Weights of a small GPT-style language model, trained from scratch on English Wikipedia: 17 layers.
MLP neurons of a small language model. Each row is named by its layer, matrix (gate and up: input weights) and neuron, and shows model dimensions 0-95. Each number is 500 + 50 x the weight over its row's rms, rounded and kept within 0 to 999. Numbers have three digits each. A neuron's up and down rows have the sign that makes its largest values positive.
After each neuron's rows, "fires after" lists the tokens most often just before its 100 highest values on Wikipedia text that the model never trained on. A number after a token or word is its count.

L4.gate58:402541402490501540456497475605487443519454386465504482543505430450549466431519571600582522476521630486536515436494431481450372509580459536541563552442442546534452483536475460488454493516437461555506450530513444509461544423503550488512477525470446504553449561516544545616519500422543490418
L4.up58:467622493352559538467496402532537492501507463503522405506441451488513405489482405553585506532502487408451486540510496533527516517543554476432426478513423426614444506538499477458532457473486442524433545493544502471471509488504500534444426429496536516403508484533453520605434546437531460513
fires after: " J" 33, " F" 14, " f" 14, " K" 10, "c" 6, "ec" 5

L4.gate282:480524514417530521504569466414437603505519536466471456510472516466469448453527549524436473473549500459522527471563463476507553491599426465539459532530511469628446492494482618496457605545548433484476553473477597497443547615510527479558493461496514465507530445502503452588481472503594506577
L4.up282:511471534453450438498428494528377487528545590458466443505529510501528500522514444469474490488422464447506458477537434579461421482515553486472442462432483527484583520473485502507533568494582577528468531483515549457482591550584443508408547545531504499356520552476426533514534559363504444495
fires after: " L" 23, " B" 11, " S" 9, " D" 7, " T" 6, " P" 5

L3.gate45:585551488468540484463502527372559454403527452477454596437459542519479623531469464530481573484416470494539423549476566500488473434568503480464588453442459480586517483543523445521458481484415416552509512431456553456527416504532611493576437600507462510505476541527502509557580432500520527573
L3.up45:499471508459447554467476434507499523440493540478393431411627521511540608538436471526505615514463546492560436566484493491578497460545513546424477455468468583468542470444564483499510449451426440573538456553488556458547454540511540506484508391483564543492524539460409519542613423436507460578
fires after: "in" 22, "e" 15, "s" 14, "S" 11, "g" 6, "at" 4

L14.gate401:452561477491496517524494463570453558520480444464507517424551360469546503617526435568561466488583585553541517520504471540481523551478484437502553488494463485489534592539534521570445399528501572474437411464520510480477408484549469520525452594516479456553535432394487535537537527481518503415
L14.up401:482528563592509533598610509503414489394494461498388616471477560530453463535499460490527425473557504516501578380508560505464505490563506539421542541512486462542460550546454438456511433466406520498412504545494506513500483413512484519501580447543492472527487396473530504487533530409464573454
fires after: " " 25, "d" 7, "1" 7, "u" 7, "2" 6

L2.gate277:508483489523459466475470482594437545543467522500534523516502528442420572557457552570537485515413498415483457458496510476362574570537509473427515415513533414519584431456472472498571423401469424497486455486510541590494486496453570533617582494454428532437563590434533451600485460481456541496
L2.up277:587512538471505478506481547491521451350469522422488519431470465427375467533523498475478500477506496471530484631521516508527580473571507503462631425467553459502482411542446523580376566403527477438540468500511494547516500490576488511472553522493472534469541415562500545599427484495477444497
fires after: "v" 25, " G" 17, "p" 16, "g" 14, "w" 6

L3.gate344:524588440432453413476493489518427443548495410436455540422574452445515468478561451506424498516504516446471578501545453567583592466459465517542505487435548453400569510525538449490514489569538503469511441569348561430512466499444493483530512517595469507523458495545424391410473535612501522472
L3.up344:494555587469526447489531514520436580509514510582458513475521453444497528455454465497459465525616583442407476545565500551600497541537428517574576455425509570460510515490491483453481521512449640394436473514554443492552514516504514617553575498531382536443417548495510527554476520553467475481
fires after: "or" 47, "ar" 30, "al" 5, "ic" 4

L2.gate118:543564547445499512509521495501419522513386520440451448519462414531535529429479533606470460572479556491454462433492474593513573502464554497492467539499561504500489492522545518417479474541542533550427460540535545459480599455508396422514531445374414533532459585552460485435486578530551529452
L2.up118:419436468553453525488513391420473512578447538515587525421483497427479503549478569451519521586544473530521488533471552430513560573492484433421532391484566538502519493434573448417585497555506518502496561355561558525611511553481483531561493465500389580450544570344515476440501565554411516473
fires after: "p" 72, "om" 5, "op" 5, "B" 4

L12.gate314:585428529477558571503548526535416511477477516502523462577473510477511426549551487420544496461391461450442575504448471530562480489579568459528555477521537537481359513481503494501593526548523536455415473542538476564520441535549511451520519517503425384567460438544534490531519424490506485462
L12.up314:547530517609609499452479594479464515561474528540472508502457548499356394505489391608525455472422443456441489438451549472525385496467453456424411617498495504480538515433468451544440534430503504562469549567462463497538543525547474457507433423498529571419522445437524405421505447453466495469
fires after: " b" 20, "h" 10, " F" 9, " f" 7, " p" 6

L4.gate358:504626451511473507426419481601528558531499345488524492431578504461508532482598524435461483530546494468496492541486467498550474561613547549461442551515459464480508513504549541450543596561467484471530546493570582493559451525478423564456420477608543457520469583547472446463458579496530450461
L4.up358:507562496527401634479378556510558483538468502460538435489540428513480558507499519450483462492441478568528430465542558466469544511473543573516578423401510521481490553486544596537499621509576579614496465547535505539492538425551436538522417421585566578509514472495526530599538574487487459496
fires after: "ec" 30, "ac" 12, "or" 9, "os" 8, "it" 8, "w" 6

L10.gate405:566597456565489490475413454535531496515603502553346613500532560488491507556447491527536445560569455414574429521488522458435491460450448464462559516478480538445507538512636450478568477468512418488529488563483576544579510461490505393526515479502411432505435508531487482472447446501569476449
L10.up405:466547445492530507482540523524532516476538486549474468411586469490527556503438439421527549538483535498600556517393523478563428518416592496516477406479528542483480545510507485514499605538386626494464481406529553506467500517500464471474521438435384486474501532580479564482494489438527522627
fires after: " m" 35, "o" 24, "ce" 11, "e" 5, "s" 4

L9.gate164:534451474512517468531506527542502560423469430566540540507613454505521543421462569440499528469544518476533495384509420592505426452524441496485580474441528380501462522540462591468580473442472505560489501561403564524447537451425564478449430550501591492517522525471515520533493463498534410484
L9.up164:498507527507560505520579403505468512418510419594476432468543443531480586493493513506506493526410580535474417401466521501543544597517464509438399538465504436580481445522496530449473476520577463434512555595469577483523521445458510443481593565425456467462562540434471505522481568504543412463
fires after: "n" 17, "p" 10, "0" 9, "j" 9, "f" 7

L3.gate269:517543440428515584389471431452513582423539523466523598474480517508441506596550571513519408495593537412544603492488452459524519475525536445427468516510452542532544582487470433530454397496428539502470445420538456522510508545537474406480479515603619463552516450528533524542532486433454465507
L3.up269:506512416503572535462550498514465631477526509538479466489468432371491439518465494498544470489562562557528529434486507625525523498490525430498479570497426449623517457480467548518494509500522487545454485527563451493556562531528619421445470452497564479572491422518496468509497493540539539502
fires after: "or" 23, "y" 13, "nd" 9, "en" 5, "he" 5

L5.gate44:567596456505459508430466419433520495482454458524547487515522493506485475500373471520456584443697501471513469464473457528549506528543503451541509520550488442593456574541513566592485492516527479556474498530445521560461525583549514530533476547488415479548510462483463499539547554431493524438
L5.up44:485456465489491471657471561443454468509481488565483451487503574555485535606472454501465534545547507451526542514377619537487519491466455466536517534503504480583488575420602522478477517425446552531499468370423483540543506514587468488479592497506535447438451484469493551573489422559438473534
fires after: " St" 37, " st" 23, "w" 7, "st" 5, "or" 5

L10.gate455:544479526547504573525490475552489551482514616442523488617452490478355509502502499494453496474527556454391483432466529443499473529510489526411636417449481435517603425543528521544590469511532466522418560516418396601486510495492515477536577541513472546475489468507468419562484534499509506508
L10.up455:450460600560572453490527508468556523490497516462547496553438542536437519557570498514574548538535536537440398561570466513504469448626508553410442476497578444528348491385489560608437502499472443426494493448492497566541410505547540447523538530551561427397462573517484502533549535518442556499
fires after: " f" 20, "r" 16, "f" 10, "u" 9, " F" 6, "er" 5

L8.gate114:438478525557526584481474476479437499565595502572430543454512511468507449492492551572463552512470433584495490501517520448569478533551469479439491570490527516523511440432561454436565517480512549422576443505537476385481509463527433499504545519511505578450566562561452387498474586424554497513
L8.up114:539476541418500543524448442580507506538541486529466522479468514493538390503449502497417518473479549556544520460424553517533542568524595513471453486437454452518385484448384472548528468546459510467527660597472467483522531429423427531512479465541509532469474423640520509550515472496587478448
fires after: "s" 22, "u" 17, "is" 10, "os" 8, " K" 6, "a" 6

L7.gate218:491502421522472491483477496461452574478598547615470514489453562546411451569480529461556563507504558439479474524469447551430508547340479457484433552511564634487557448499442541476467520504533561503474435491445508477539505496557510470475475479497377531533558519549512429580467457483537519576
L7.up218:616508439508445502508450455485510543524470569524477379489465568444502451482511516552533451524481516466381550590429465501472504478402505526562503537484480521513496514521510561474497553515641500547542422535449445608565431449549573584489551456543375485554505523417507515491455448550520490534
fires after: "at" 21, "o" 19, " with" 15, "iv" 9, "i" 5

L2.gate98:441471545492461475506504453597433518482552475413474436494450534568440371498453557480448467489517474559517418513471470451536464507470460565577458561432539548498490528458448475416481462531474513589523455432479561407574604394521446464497543467428531520454495509420522488474570507442493432561
L2.up98:439438495448614475553477441620446458602532452382543553496438525473430468460483452503592578498454489555541486488476552458488522588495545558448412529514578469575472475530569519590465534507480549538595397507469453403549586509515522566484443511448445539481477466625513564577551481486551465450
fires after: "a" 23, "e" 22, "s" 14, "t" 5

L7.gate343:485485413467523517510487463520481527506476472433440542457505447446452501582512485532598550423475485524496496513469464527513547529566491474469555498497572400483521597415554459497546473504490588539544565531557553466506548553448523414506595548471466516410563567470488416491476522455365549534
L7.up343:493513499613465539563474561503481540447561602437565509413532532478410526495503404552458457466371518481428481448525424514430507577418523577493567511457534424460455556520458506517461495469383478549488524534526573537555535431593567442555480399516510491541467501524547397531497555471425545564
fires after: "em" 40, "u" 32, "o" 14

L7.gate395:480437520420529501468491480493482497489420444550456504409464437518482405470426413537509514425565480526468436436553546465480503422475433529494527451466508422500604450435487530383430466536473422531522473489428549478499479567489442534531504514504466533515505595524521480425510552425447461425
L7.up395:536525517424491505559579490481432425513445473550495499414554439522479477461552576583487417471562428537422478587471557479487516432560614493619516476501445517517595454487443560543581496557494420524482467487461499536511456637435461510476528467463508506502568506470529565511456448540456589510
fires after: "ac" 22, "s" 12, "ec" 10, " " 7, "c" 6, "is" 6

L3.gate455:438438450459547524422506500537460555621456396475458544452502432599565490451476464533434598508495484490525505549408537486457420507464532501503550492412488481536464388468534512539555451469531543494402503470429539508497439519511438477559516453484505547461519488501505593609497519581502464519
L3.up455:469586485485412423451486562450502446476500522512470516573519383593523507501475444447508579499530595480493523512483511427479455439559554490440534522448554418493583425522524494509419415406471509539502460498485485537467525516480466603473505569437471512436457458452450501542430463527574508477
fires after: "ro" 29, "o" 20, " o" 14, " al" 11, " pro" 8, "w" 4

L3.gate491:449634472520581573400512520548575647495518527498533499539455604538520503420564519395539548467453504512481366525420530482529523487439500540438465560475566490429535495403429564514520511472489572535450545517586501486499522493546518513510470449424514539450521461465519479553467521393550471383
L3.up491:511525565426543475543417629480460424445494529528493470566500429467389536437487457584502509498443539504553475554492526570553444484478548420602491543573410542512517535554548478516474464471586451420414485473450521463501526543455427459500488453584462420571498470581432478527579492453496462483
fires after: "en" 27, "l" 17, "le" 13, " m" 10, "ers" 7, "k" 4

L10.gate13:556387626463492494481465510514415540561479496468435536526503509469454457486386487456544439555515474419434599512561574509512579485472488551540479572456538493523454407510476546412508465387534470516628591487455542474489554434487527523542494503459532518553467523433431469470469577500478573530
L10.up13:467612502405514518487558487579477593519482457472608472529470521534573491514506469578531462487415381507486482538476548412480439502553510500448438459478497355585509580518469461501424453601471494440600484499459519469510500471547554489457530544497490591489490485533486528558476537501433528433
fires after: "at" 20, "s" 16, "ut" 13, "ar" 10, "d" 9, "t" 7

L5.gate264:517492498544590558576457498553467383461458532509493522598500483548495481529556433510615470554504640475463514556458490471490455464483457482497535575496489585536599525429505507498492582517495476480457516381524486442456498564444533515468376537528422508437652409590546493496492473526460569486
L5.up264:520494523555502506440527514575539490460567456552455551491511437539512503472522527494495457447492461503491530443430447465546441506462455394404493494491428515511557511502524601434441490523436566477491493504465532506421561579510481504495477539542402482433563504598592431579442553522541540529
fires after: "h" 37, "ep" 20, "is" 11, "im" 7, "as" 5, "u" 5

L4.gate397:508519508460502519451534559326519428556408469502510447516481553492449516460499414517466552458454531533439420510480482548488557479490562501484540476498481471484548462498635414468492578553454507432468508472503390451515488456444476459454454530554455524569477442557492410542586467472495485576
L4.up397:523508488509484552461562567521544461488535474505546516489509525508505433506427478450459471583438493531512496534512484353495547446499597606546507375484496494554442413447443458534439482505528580385457591578568508473514445469423480425575534484512489492502486432498471570562574504622495423520
fires after: "is" 16, "l" 15, "on" 12, "-" 8, "at" 7, "a" 7

L2.gate10:523483466502428513443497474451530538481471603455530483591435514480457449466484534557543509559538501522421594539511565520457491520447491595444506556492437505399513479530507565493425496491453477518519524438580459487448527467538523435516600643563469454524492465548507527455604546493529543496
L2.up10:521512525548563474447427526395527528513471540548559453542521520509488644553475530459520504512515548553492506516404523476503574462530450557470512449512434620434516490472615526450473468555435508451564531469454456545427398503464405463474512499540589500480448480571471478574503446380548509391
fires after: "at" 16, "and" 15, "u" 14, "i" 13, "ct" 7, "d" 5

L2.gate413:577478573474477415458647577493485483500522469528559503504411539548517449529440540469414391472447477522535522487584465461541567504489558487509523570560484526524470468480480455510522556547566484539462557472483447487451615631468483512556556397467501535492526500551474470549492427502527517526
L2.up413:500511520519520454508480528474477484535451535563538557405397467534540440474377571396479480572431456558484522467567395547496565478424559427466513495513482589482539493439459504514536475646493529551531485547493489525482501446453502586520584401488509472464499491450576429515488495451538489493
fires after: "ed" 35, " s" 8, " L" 6, "ol" 6, " S" 5

L7.gate202:496453510504527610488427430498493456538454447521465538430444503461495562472448528532482459401477516504444477470471554469436508558617518448450493505530526490593413485460483457537635414484465498566506397529501481485552474530487567555520566455508597463467590581465493581490506410476577379465
L7.up202:561446476493499489517408546545519501499467450474483499528409496544413499529487521481490473464409425497465436506407469492508491482557460439544519527491560570614538512478476476558477373349511550550517578546531445458477542463534500471514428467518571516442439533462431495483405397529498364399
fires after: "p" 19, " p" 19, "v" 14, " f" 8

L5.gate235:522508485431523491542437495575566542458438426513536563477486417554575461545533455550502441472485486529529522483452577424509435496559423485531494490463528485585587445499453519484498500410449480550504522406466440526493499554414567471489521601517498484451616400588496445433473497466499553495
L5.up235:481486536484546546481544517524505575523491431558384560473551535429546430513488522522419469347474494541498508584551671539463557483472556485503468578423458448550567489450529497584478451478596507530560458479549514495456521586480485504590478422437526506452629551571437433466472391491447551516
fires after: " " 23, "u" 16, "ec" 13, "h" 8, "1" 7, "ur" 6

L5.gate440:509538552507550463486516535519522479519473391480403542480484514578439501500519528539491412589486518424475430482449481534519592535528491368488526476456458515455560448443522415479429496507553408463461446482478454412490444561439578478531434428442538515562491518571470468589437441487555500493
L5.up440:501501529521496525579499582522517399432427498479461567553435435549478510557489460461529453441530489485576519497486486455518553449477414543566533441424549519515459496525513423566455503465536465567646538409589531434501476542527571382414474539562479513488537520509488409492584483499538475462
fires after: "ad" 20, "h" 15, "us" 8, "art" 7, " S" 6

L14.gate205:480434507543507573435556474473467504520473457438392555540375483485395457482516412546548565439594527530467516528551460467477509506438476477517480514488501560459449564552413433559499561470473586516469428485482436473488525578519464460550453506513481471521466485459506525526566567553500454504
L14.up205:567450457511573521459529461477354553595516490434527485477571432485386482500352464468496599418540537440434432431520500509452539439556485474518571535406513521509502474427533534546461543461512498566468523394499455525533532629519469456460506468476466570450483516437501514418589519572514524578
fires after: " the" 25, " of" 8, "," 8, " to" 5, " in" 5

L4.gate41:449493502555496455520430542526520485644490470471399518524471500471518464389576539564424516435539586493434495560463552503405494470530492531521459500437543511453554475448486579455530577474492521631531476446551503562472499525555471574526546428517516516519454499488496559616478482545574527431
L4.up41:513548466503509505546586596461511342462457510528491512550464506534532469460653486560513573518588427439454489571494466443552479479441457457549518520460505435464459381555537469444487488459444487485462538563536481463458457512509587561435432490444569577507508472475488471422502542513458538507
fires after: "o" 26, "an" 11, "as" 9, " pro" 8, "ro" 6, " f" 5

L4.gate49:480479523520474565476478471530581456428497557485492572525458467494520504472541513440508483523492480501406516539397523540490428562536575558446544532454462446580503573514457482535537555442487517474404463532528529515475495540487482548470596473457572538534575532461551337532411479432543496506
L4.up49:409549447523514542441504535451588590488550488565448527415525515515419477494562562530470540459460507470531427510678575470498477543462527535449508510511509456544519571431483467527398541424505454420563519602428506444543450474482482512438509554466549453501441563497479379599496530472459519448
fires after: "f" 33, "u" 21, " " 10, "ut" 7, "at" 7, "o" 5

L4.gate108:582465434510497472429533483531477516480545443525485561559564498551430455543541480480506530497478470507459485500521436485483523459444554462452410457495516544500453412542521554552490514576495405513571489546487550518503517459499498586475481543633430492484572504570530479535496485460503381561
L4.up108:459498494545519467498581510511457550464513570508506418561502573390387524495493392542533531529475529463495507493536535507500541536496513538495525467566415521512519515508488559554493526464490510492550494539503513471469502557548551557504488522540389440431550468510416377538538477582527439477
fires after: "i" 27, "e" 14, "el" 8, "w" 8, "iv" 7, "z" 6

L9.gate499:539496563478552649475532551548562528490442475461470430427527508481348558549559500460535445491442533454481394471560567531581460525567527440477475456454551495523467513541493497520547520409523503534440500593535516595387617552559503522565520476555567409479596496418555456549459432518444457475
L9.up499:522540557454487545481509456529495579448481381539555413481545427452391489545509531553418488504567504422391527464482558496465522547543461422413525469491512424458504492571507476463533481550529552501503462480513500533477568515499516467532541536531463454429490548446520475600464534470467500441
fires after: " E" 41, "r" 21, " J" 11, " " 7, "p" 5, "j" 4

L5.gate364:513495496382513561490440487544532483563469398453480508544508547491427462444517560529588525530460475503449534530418480426509465455447523519521593476481495383477475517536550513500490568489464485389553506527593526452493481500577380466485517487475497453548467513579610528422566446497537513506
L5.up364:406485552465518490499498627444468549472555491524558489448508448606403489485457563480519468521500577497495503422411491500450459538440474613559566539495536525502495514512507485501520507536437585419608567475465411595383482452533442488496562583434485538563527463526466450472512523453498447497
fires after: "en" 27, "p" 15, "u" 10, "am" 6, "ct" 5, "m" 5

L7.gate31:501526481509478419380458502512547458593550500396510515502505502471434568517458417537454444505435430508573566522530541528496507483513566511510507480472566505412558382451560490543470593487529500485465535414470504540471515532598451425482557489441480544524598487568406528497487439487534496439
L7.up31:500516474454478463599519525509486527541547506426526412492427456569404465427567484435491512539489380508516443510424485442449498474455498478464470436520491539532499563580548534480440551419512486510534474560555464543477389516514484433566522489454546573458519545481477458540506528455580495538
fires after: " s" 26, "m" 18, " m" 16, "c" 9, "a" 6, " S" 6

L2.gate211:511546570415587532544564478554499505533471555533503567423442499468411496467557450572574453433455508480378523563432537504482448559511497546491455534475549543546479490557497437454442474508583532579444455533576457598471427599554519446502537543411491488454545473463536537419508626509467609617
L2.up211:445438552547530515521484429461470538540494504476507616465406573447551494527519515548483465476552424379514401562497522581498476637396500549549561501469582477512542504583535509508529499501531489579513515466584489531531490544558505364470572491554469473558580494574559453494525568543535518508
fires after: "he" 46, "u" 11, " H" 7, "o" 6, "h" 5, " he" 5

L14.gate364:475526558514483411509401505447592442448516528516456521473546498503465522517530385474448566514493485458470460464455453505485504471534469525509633467493541462493579444465507421413604507408490519450526519522394495493493369459474471445475417509509506542565573400503435438516576524507524466469
L14.up364:520476581489430447491555537528452467482490505469458504499459481536475591499499509421549436529436488492445452449432478481438518495493553387474539355562504422514486470595554493527531387504524554581507471579490503449460498450452497460548488394408517552475562512486485427506553458413421400481
fires after: "le" 15, " m" 13, " s" 9, " M" 8, " T" 6

L5.gate77:502498474504513515489467516455527560504479537540541505551466461505501522363513446399453524471458407403437472475529496429437524554556474455532643393413455528548552534412354579523494529608506466567499560464552495415485455473514503564459565490432452528503566508528485456581470508590571546469
L5.up77:455584482420489409576489553509508496471560558466498445601568523495590560521484450562537464512532586573578563510408548554506535490442475476599496425608499531467533489570498528561502484520467525501519532535562466405479451502556458573501554447431523432536449409477553452495491489455524475453
fires after: "l" 15, "al" 10, "el" 8, "k" 7, "at" 7, " F" 7

L4.gate466:567507503503518445482519583480547480433453514578480540547537506545452416518507440466492445520372506367478466480569468547466469493483505504560505522534530458426444539482486595507491485451551460403598473452562481350502562469536509679573478459588478490490519540600497603542466448555507550494
L4.up466:465512554441515481592513572452425483519517554484470523470513509569409512537469403366502407486470523402412488504556438475481515459341576452448547521528539587467468440482530525593559424450534593488400492413512497478464526515505500576508498555538438460438581531524537526542457499563467479500
fires after: "e" 22, " be" 21, "i" 19, "ur" 7, "ar" 7, " an" 4

L5.gate48:453418513536433534361576511532491521537531506404544526519512532502404535476544467508488507605472579525523597520417575449378506457496391528446505449458551538587377416493523406510520431500476558450487514540469567472440533450494504501486435488588445486481455389494512480590607436442520486426
L5.up48:488412518437379449436541524381467517460465440510635401482440457503440461415465518499540496587462584461510546474517570472543565507474483509497464522553437436558377461517546473439535523532455525408481414529462546544486455467513414531481557511534493468502539488462450571581554611514477487501
fires after: " c" 19, " p" 17, "ub" 6, " P" 6, "e" 6, " pro" 5

L7.gate398:469434569495540597562512489464575551480573509546413478526520441548425524471558537463449429586577486472571487477522600478527587443457530432527517530572547528465572457555499528427475457434534570508457530314586485501389499536522562502523520499522531424381446495481519564574526442487525409475
L7.up398:472499527496415560541527560422579500539548442469494473554454525587474453509509468626514407561611571471510394482478477464502486405452453499563520517523599509469437409537489589480539486548586466488516568484483433534399473463504655590510488470517437491497516490431569602570475442580545520461
fires after: " pro" 25, "e" 14, " T" 12, "a" 11, "ro" 10, " |" 9

L3.gate14:415494514469528449475461508469551517512390494483548502506478467445486465467569529571539474484508592478499566425526450487466633496564461482403535512529450592485483444526537459541477588563509501385526489501557550571611486408463583472552556539447450454454445527446479444513464477543502460476
L3.up14:494531472480538448508464461470525481422463468525506483479435496539472498464535417599471587515480504520464540573534511570462590484493541582553493448612500525552465412452458488453455560491503528461575599598542505560585489501466471463620475456425480435480476543532461525553408474465458523518
fires after: " G" 26, " re" 14, " B" 11, " K" 10, "c" 10, "g" 6

L3.gate162:508517548564590513402446475426443549550524474476565549526442418526445532465418525506574419486489542544526371523433424499509576520489444507505475495473499519501459527445471465476511510524579578583465501491559618439532587495486468468530495442566527488505421518356510537461504478532408420508
L3.up162:538506509466524504431550438455515409561621506560525494559474395486480452419456487513443531445497497432454479559513548500530564459415451534536513544541545484554502551474555443479476473414436503572506477573531494488522490470532452488409440425504422498554480538515449552504555527544490518465
fires after: " the" 15, " C" 14, " a" 14, " to" 8, "is" 7, " " 7

L5.gate433:538517477573580494490514502435499449473437507456529456526551525479505498517552497522562605407502513555466394618523494528483504514444446594444532432431508550455610489510560547480453513569465393530473430457592481536488456519453479470530493650527459503438511420519502492513514628564458517533
L5.up433:471472536455519487427556544569448489455435558479449439641563479521545537500549528535475522448367536512535500526442506518573465503583507586408472430451440422474525514519523440464512498442480488548552427547448520511511432454486481379488504474432523537489580468452509481533626499531436573455
fires after: "el" 20, "o" 15, "r" 8, "er" 8, "n" 6, "he" 5

L8.gate276:539434497441475593541486477556518440425494511543488509392476488530478550457501452464519419629356489475426453484516536472492432489389488441487496571488535527523448468560469539532466526513580464466571559511526548513553485476501465500550478584592509516456626529465549439539448618531539480595
L8.up276:545507421553519489479478474445496586463471552559489439474432500496576466549508507602556529437445525517554503508540537521438599604537583526496387464622487499490537565486564497525409517507395487524452428543542487622460482491535482529552478540480475489424428538516436463534460477457448561466
fires after: "il" 37, "el" 14, "e" 10, "ic" 8, "\n" 8, "ut" 6

L7.gate0:473485471566545457436425630576523593452455508500458374494552530488531457426565567420552413561499445498445548409565513478561505513526535550471441561435446489440518469422511537491512509435558526581476536431530441409518512466482446533571490496424499510495544555485504412542538559484428523449
L7.up0:432595477517553489448552512566542515467472454428503493472457446503498547562548507569465498471453481459459466483495541456545512526530508461538513531400399515444511501542521563530466514534565452376446594422461396474531436551477436554521466478419567566523446582575473470482541597481360537507
fires after: "l" 32, "n" 14, "le" 7, "i" 7

L2.gate231:525502445480535513486479506494540499439524456430526544485529481622485477540471440479514486490485510540494492541494419551475441566572611467443648427524538561401444506500489470500482511491518533562521485439437556433489470597473439451465462471446449484421475451439430519525481498492525464519
L2.up231:528429481492528548525510577504471486512609428487535456498478459471533533492437462510514470512492576512631446375506415510460483407418488524490560594457474449534398549515531483547505447508449528382507523490441470477570427477503515459577661472520423577435481468506532440427481516507474467513
fires after: " O" 15, "o" 15, "b" 14, " l" 8, " U" 5

L3.gate193:444489572554519506484532573464412445471539473527479507433565478499486432550455498541487484534520405461425559529526491395445485424469522573569467472568523443516388485423473455557437515585579506495450491445443499453467544534525538519473460534497538406467411517420576549424478335528507580452
L3.up193:434544533583393489503548591457489497504557502581465428413460514485381390477501546533502536450401451483393448497546450505468589449381457512513561575515612442560457531481446592532503476551521460501506520583524433484536455504479537550531525515525440435467500551457450579503448510546448571438
fires after: "u" 28, " " 23, "im" 8, "a" 7, "ro" 5

L3.gate64:534552469492520536445545468455439484507545477553468524533411496510459505492563513533438491502461485425459410541594511492463527496447420543566438512452541489420501572530503476450513565504440479623509460532436434498538456595545444445463368669477507574569464510497477495567519525665507517509
L3.up64:513561563489490483498505579512434448437502571500416529451467550456442434596413474441481468545398524460416473651423531522503480508555525488544571522522512579464543504555528494498556460556492480486488431538556510508492494501536469408588553415448479556397583489578508509533483465467467560552
fires after: "o" 37, "a" 17, "ro" 16, " to" 7, "n" 5

L10.gate331:528490487397506517496521455493578508521476455550485527533430469566444459433490586497491509454467517534547560437489559504452448486545487502598486525455406507535619564543499470542417408517475488501536545389508428518430502480444432579487463473519527556426499385506454461444395391527488405489
L10.up331:505494541517499504492557445509467421478469497509486481415508530415491461516433503486463471427506460453496552531452545482440429548499480540529532510505557544414586565541463481486384468440459598484547407472500516494557420470470560598518493472525574486490511464491543471501510517474663513557
fires after: " " 22, "u" 13, "it" 8, "ou" 7, " v" 5

L2.gate354:576432561433525571478433526533565527473417476529539470457423564555522522441549480454531484554507511529407379512510495527567464592424594524543552496539530424510617502441580552533525534516513468437494583569533548519467482480560466454469494486388548525469504450517450564535477496504450510544
L2.up354:558576471481447551541490437432522445496411507506487495446476549420561559512578480484487473586554503508556433529467391486496562522498563512462426537528547539522594434439541537548488521510499494509574569428545554479500503467454465488524509481500522586532498532446560511559506501494499544424
fires after: " p" 38, " P" 26, "p" 15, "t" 8, "om" 7, "g" 4

L5.gate165:461594449494530475480445405547576622499501570452424555551433520568478421540491585575552565466503411503501429540441486515550503530427516516513526524536485469452474488449508547481482541290390515517514444542545531525472529487400411464499556510522509497369484476509455503474503480494564442477
L5.up165:553487530459590501458440484542522535494473530438489572591488482493530468443448432569532628469439487551463439470583495561440546574476530448428458484492519408517436504478599518493567531449520545525449467605389549594515606511467464426428525567586429479493535511518490472453496449500573492534
fires after: "e" 20, "s" 20, "i" 19, "on" 15, " is" 8, "ec" 5

L10.gate290:460473616521528547544491465519457533562547447505515465412493574464472573422374464459444506516516517508555480524461484499421460450432475470518591499544429479469523483443527528516521545469515487394502557487525535562437500398567457396566424539451412554453510446546567402511474510462534458490
L10.up290:531476533472488569564575429558492460579499540500373502610483543526478474423480423469447570526555449404547545481533366550517457451492509513508501535492504532476440482497521524474472570427493525532523414482539460492445382462595567512497530503524469577483437554466506488473577490453593538448
fires after: " s" 25, " h" 15, "re" 13, "c" 8, "he" 6, "m" 4

L9.gate324:571499464435424549491482533483479394546512392551508443536534509607536495430538425541478554475409520509436507593481467537556505457529453491498536456602470552448415554580497506555472450571373417506448466493474505428403411518559391470532419488580459503429488504513504509492497496536452510507
L9.up324:530564493469453562452556456580454546491489463399472581447605421450471598436557493489519560453413518367542501570449463474494497534450550456432450463403483498483504504527509518507461482431496440476470579475462475458519388488403489469511537452531461463545459457455477544487521464427481470437
fires after: "er" 24, " U" 16, "ro" 14, "o" 12, "ep" 10, "a" 6

L8.gate279:577435374511535596480520426449465457576488488464427553532524532489561608474623414530436414520511575570479544480505495534511543478502571491529506481452525512504513478542467371567520515585565441441488493563515489473466505465459419464586535537562584517501570546433449499483533528530480474454
L8.up279:496508539482561554469561518442437517494502489592531468458453460483536496434510526543453430636451528484541608449420524508535543533478430535446480451556442484531457480494526502480470434477460581455488566548413421480480492451632534464537532561487409467492488533495369596531522554478555525509
fires after: "al" 14, "or" 12, " the" 9, "o" 8, " st" 7, "s" 7

L14.gate426:462431486535482432469532494514543555531557494462588495539584573541500502406567517509418458528584527507542507412481428479522531513552453400486493526502468536498610443472507426436586444564494528418480515435480618511468550545541541485552466409480588496439507439445580523484435484530577388474
L14.up426:494496598498548598551524469528482516533401624560445512513514527566468428544576559539449446514426516470519537505460446508562455485398567495516403499542416456507530509482542471505516593544526474454491496431473503579522582597558461472483443468519419565547470514512533474415575494439477495540
fires after: " s" 33, " b" 26, " B" 8, " P" 8, "s" 6, " p" 5